Part of a small language model's weights.
Size: 8 layers, 8 heads of 128, vocabulary 32000.
Architecture: LayerNorm before each block, learned positions, tied embeddings.
Training: a variant of Muon for these matrices, 1357M tokens.
MLP neurons of a small language model. Each row is named by its layer, matrix (down: output weights) and neuron, and shows model dimensions 0-191. Each number is 128 + 32 x the weight over its row's rms, rounded and kept within 0 to 255. Numbers have three digits each.
After each neuron's rows, "raises" lists the tokens whose logits its output raises most directly, leaving later layers aside.

L5.down770:159159117111164095145082113108056084115079163119139135102138096085080127138122120136100131138201189164104077131139094112175150087145158143162126129164141165101126142113099143100079132072148124144157078101105124150090138163022129096139110138125158131082132106164127143113138130070139104126126096129092117136141153137102167131143089142158159142133152119123106160077120107124163124104098114132102134112130145123130150093098160115105084118139077115104053077129157097131125211170133085138130143117092119155136098104045095181105145128090089139116114087135120115116090128136120134088
raises: "ian", "ate", " bodies", "ial", "ia"

L5.down738:119109116145120164194159077164165072118092119140099066107086187089153158153149108086166096153157136160085121129068120113112109102097136157128145138126115117164093133187146145170168076141150090092168120160061148077099161146105116185149098119158187108161126133174126126152094131161144156103126134145195151134154154078120146074175155092121151139132111062151150164100149156156083149175079149135106148164083116155089090097127113113102126123110191184098087072084212175137100167128064109128123089148051160118090135113114099166095163121092183192144062119146127142137152031091100135121
raises: " seat", " East", " assembly", " elections", " South"

L5.down2708:101138137149151149165064146133087123151066145112108118183118135132122183120129132065077087111081172157186155150189103093162114083139080142044141112144155118136133125095087189105136107070123129154122132157153148138122135180124114137081180160175093123100080144086079142120105156095132152155136123130116157113047182105177106126139140143164142151143168137091086110080125113080196125118114154115092111183088059095157114094136163098095149132199145063078188145084127126106163148094160103098063132122138078106107127144113138117175129120061144065075140097129116065125112129172060145133
raises: " behind", " ahead", " on", " above", " together"

L5.down2001:134148089142116163135106171122061170118117112136000136176126107114089120138096137153111160135140124127141114101110105176108144079066131154111085155143132128109108117167092080134132128106156127128076120159122111080148093134157106163062082123086122124189059081122139101099113104211177157116084118093139184133151175106145108160116150092123107155180098140128125153126105140104120070125096068145083065107095134148168098085137131159127167140144127094139136113092102048209160075172179072102119113095150109071137088106162091140156152134135159117127088116169152130097138167082126143115
raises: " background", " flag", " crest", " inscription", " button"

L5.down238:165120163119098119209143174077105210179066116091047184107061101092143101122110160131116122095143141077104059093083159100112109209119124134205139095084113156169128131093150147105130144091175156173222149104109051129144179106090151132140125153122159126149107120154107149133155149156217112091153122138129084125078135166139174164163131086178201125129153149144157112147111135060117173130119170076194129101183151116108115055105147125086131074140142129132129106120121079141103130066155132119126110089086069122185096108161108126093097122095111135118143167133167129119088130093117063124
raises: " along", " according", " alongside", " etc", " due"

L5.down3629:121138181099121123124109131150136132127143130132103122101110146123132147139116178136121152121123134162097108146120190070135096137135145110083116119146114130130130122125079121124094169096134071155137122077137161078138064134152117158172158112144064114134105143110068119152119132122136148164131101150176144119069101153143140086139140100119107129151104099142110103120173150148164125125091072143193184152109184116160145165176134094127170151082151136214100097125117114130107162114050089101147198097134116161089085183172138115086141133146144190144117103112106120121107158126053194133
raises: " star", " recipient", " champions", " quarterback", " stars"

L5.down1635:138120134108112172154142146120096102136147110112114106109117169151101072104201085099142104129128108080146117177152125147177208150154129209144106100142160177105137129118155108125087185111179159141105057202119169137139152162130114144081063137126152159147124103109171154124159154108101081141137165148130124111132100181125161151168078141154117118121125104129110152110062120110100210103166116115176096128080097138107118141183128163140114125107097131134113082145120211114080170134135114091151100097195120088114138182132059128140110149162101166162071188126136161130094151126200052123
raises: " life", " lives", " career", "year", " journey"

L5.down2331:071102064114153136142196168193122099138190111133143111107119178107168082125150131091122080084118165163089127096158134123125168155115183157113110137104139092120105087118174116128132123109129144111119144097081070123108102133116151164136120195176145090117166093084179157099079138138155136098145094159156137142094173173092091203176108118127112105076147110172093129110150136134141122142122089133112145084121162069190159128123142163099184175124174115127181145164105120092094129187123111187136141137112094077091139119109120151163111147134161172096088086128127158114167141084115182096
raises: " English", " Marathi", " Japanese", " Spanish", " Korean"

L5.down1307:118090100087172123150151082120116111189118139136125074173123100126134078147177155122166136130108117123121123124088154106169040087139126091120115105093106131105136085112101118134136100092114108156132137097119193134120097205122142133163090122064163110158192122183129175084163100088126178114113128154171085151160161135138147137116141121183108119133084172118159159124108183096107164160115139056164152146128149138090120095169131106143073172140153124121157107090148181185044104145121138104092132189146197140147128137093175120165115193148119095153113094120156165180192111119157171143
raises: " present", " today", " reference", " part", " credited"

L5.down1149:129130155118119142206123134073152103095181096202169143159174151155078165077098118128098154158201097130141132150123146098160128201119098137076096117166131125189114099111161155059117119105108114084086160182141141039077139112125179119055053122152128129143059073091049111156112147182138145146066099132097087108104077139161133110168106128139148169128106063130125098117090132160150209172099077075114092091131092145146149155089123149098163170092172171160101095093149120061117170138134169092161169027130109128106192125120132132125114182156125075114091189130107108147135125178179175088
raises: " habitat", " breeding", " adults", "Life", " territories"

L5.down1479:144186150131066123155101102109096112111112128096167115086135125154125078191111168088073148054177125069177063141115107097044120138128143244133107106127158101074164120136092103101160095133121132208137168066175180111155153105128134123097095129089168163112139149075178134151157124076139066107126104107171115108131097164109134183139113144104123183098079146126127143133134167106122142136158174141162129088110117156174089108136113090146101098104149161145099168170153144149114121112154155152092142113197138108123166170106150132143088091063104158109150102101123114112163123146122155139
raises: " route", " direction", " seasons", " routes", " tour"

L5.down3083:139163163118083125139151153130100052141168128091118109137153131129197073091155119116148138096115090184096122094136160174101145054146143107149164095122093072097149159101135132158110149107097119088176091178148119184114074111142165122166082146119128146098212114094153177109138117184098100105137147071111157046124087131154143132106173123145161128150083094170171169091138101102187129141089149120142120160088175090219124152133080107149169182108141091154125145082151127129088104139096172154118125134119094180145061143066073117123076113130175117092098118151159172146131121135097102077
raises: "aries", "ary", "ion", "ities", "ies"

L5.down291:138153128143111176154131102154149052162136152139100107131146082142162166145105108139104073180149149135110098158081150093140086120144129145110103115205113110141124123183147163109054126161121172087136137184147091147101100117154120144128087146058116118088100128192119114100098102099148105126129141165127108142130160140091112104107167111115132064109110119104124080156142180126128129154090153150129078085047149177094136128146111115109103178164127150157113129173101083116088121077076109149144113139175110104140113181152123065081156124116119140119133126153174150125126160177186138110
raises: " currently", " today", " than", " jurisdiction", " now"

L5.down3740:205196086163154119113148150066092168118142151109128122126111125152051166085081171158089220137178117150144095137134130107113134107141097109107146136126113126101138089110128180169114102127117109137138124130077115121118144050126078144153150148164141166148122147125078116126196142147110149116122121155119092133149104158158149148164158132104160170155135212109182155109136096086153076113110166118131112118124164170098105092112139097110162095108123137083111144120127116106139110108130106093168140091162143128160115121158106149117158129149143072134200104093173083122125162107114084140
raises: "The", "A", "W", "We", "On"

L5.down2294:172186078140153151053094084132149117162183098108130100081157084082109223088080172079107134120145134092088170134101095152170207096108049172146202078150145155157069145090123158115155141127095170166196222149172150140150195150145106104131118143099147131115154131156069124111108173126160077158109134057146181110094137138165153158163137183117089145166116108154146110131126144183127111142137126118101150161152159128100181119081096128127133166105164137129132118119125182125217142078182144103186111133123140152144140119101118108108129089065156107111133154087122132196121116187181109108
raises: " east", " west", " south", " north", " southeast"

L5.down2267:116117135124075125130123160138085104101167123107113166145075138127077126101133141065152117124140172161103088075187069140088148093187146121165086162141118101125188193166175139151130162126107113153147149112147159131099101160209155117089129089116139173147133122088051124067162122198161145105146129133146144084134103147129161083135088124094103160103177137144094190132151075143136133146118087105098088150099099122108162152159150171139095155063116072134149089061088105108130157123144155157137095101098123065113118116133059157141094078080092145105125168103086161083136126093129172109
raises: " sides", " background", " left", " seats", " upper"

L5.down1151:115129133150128115142166139104188107133151116131151098136118096160158132137107141115118155104169105098094084154165109122144123142125103137092115134114152070072147146115156062099132054234108067152100161099099153129193124137155176097163125175099130085163095126165159141089121157229146057180123090183173155205111154107057132149141152125132121106145145052184101178157100179150108149141133108143145196136141160122130200095219164070098172140168080068090068123097130103114142169172115187147165196145148091130128072151055167109116107127165163183112143106091061117084191084134064134091
raises: "stone", " interior", " rear", " front", " grounds"

L5.down1366:193152108139113149116134181104118215092107153107160133143146144060126159123129172131160103102079101104122120174172126099107092119150163157129152192143151130182095144139089115091163085106096099109113169163166151157126125186162112130123096158159166118110125109085107141134138149154138120040141109106072179171142091049212165112076113190206081139159045152073132159128124133194148137190137137110124126075068109093133088102117127106120090137119178109089101159132128098074106106104153136135097127147150102092151149107121150180090085108102121100128156099093205121088135145191188121071
raises: " vocals", " tracks", " voice", " ballad", " guitar"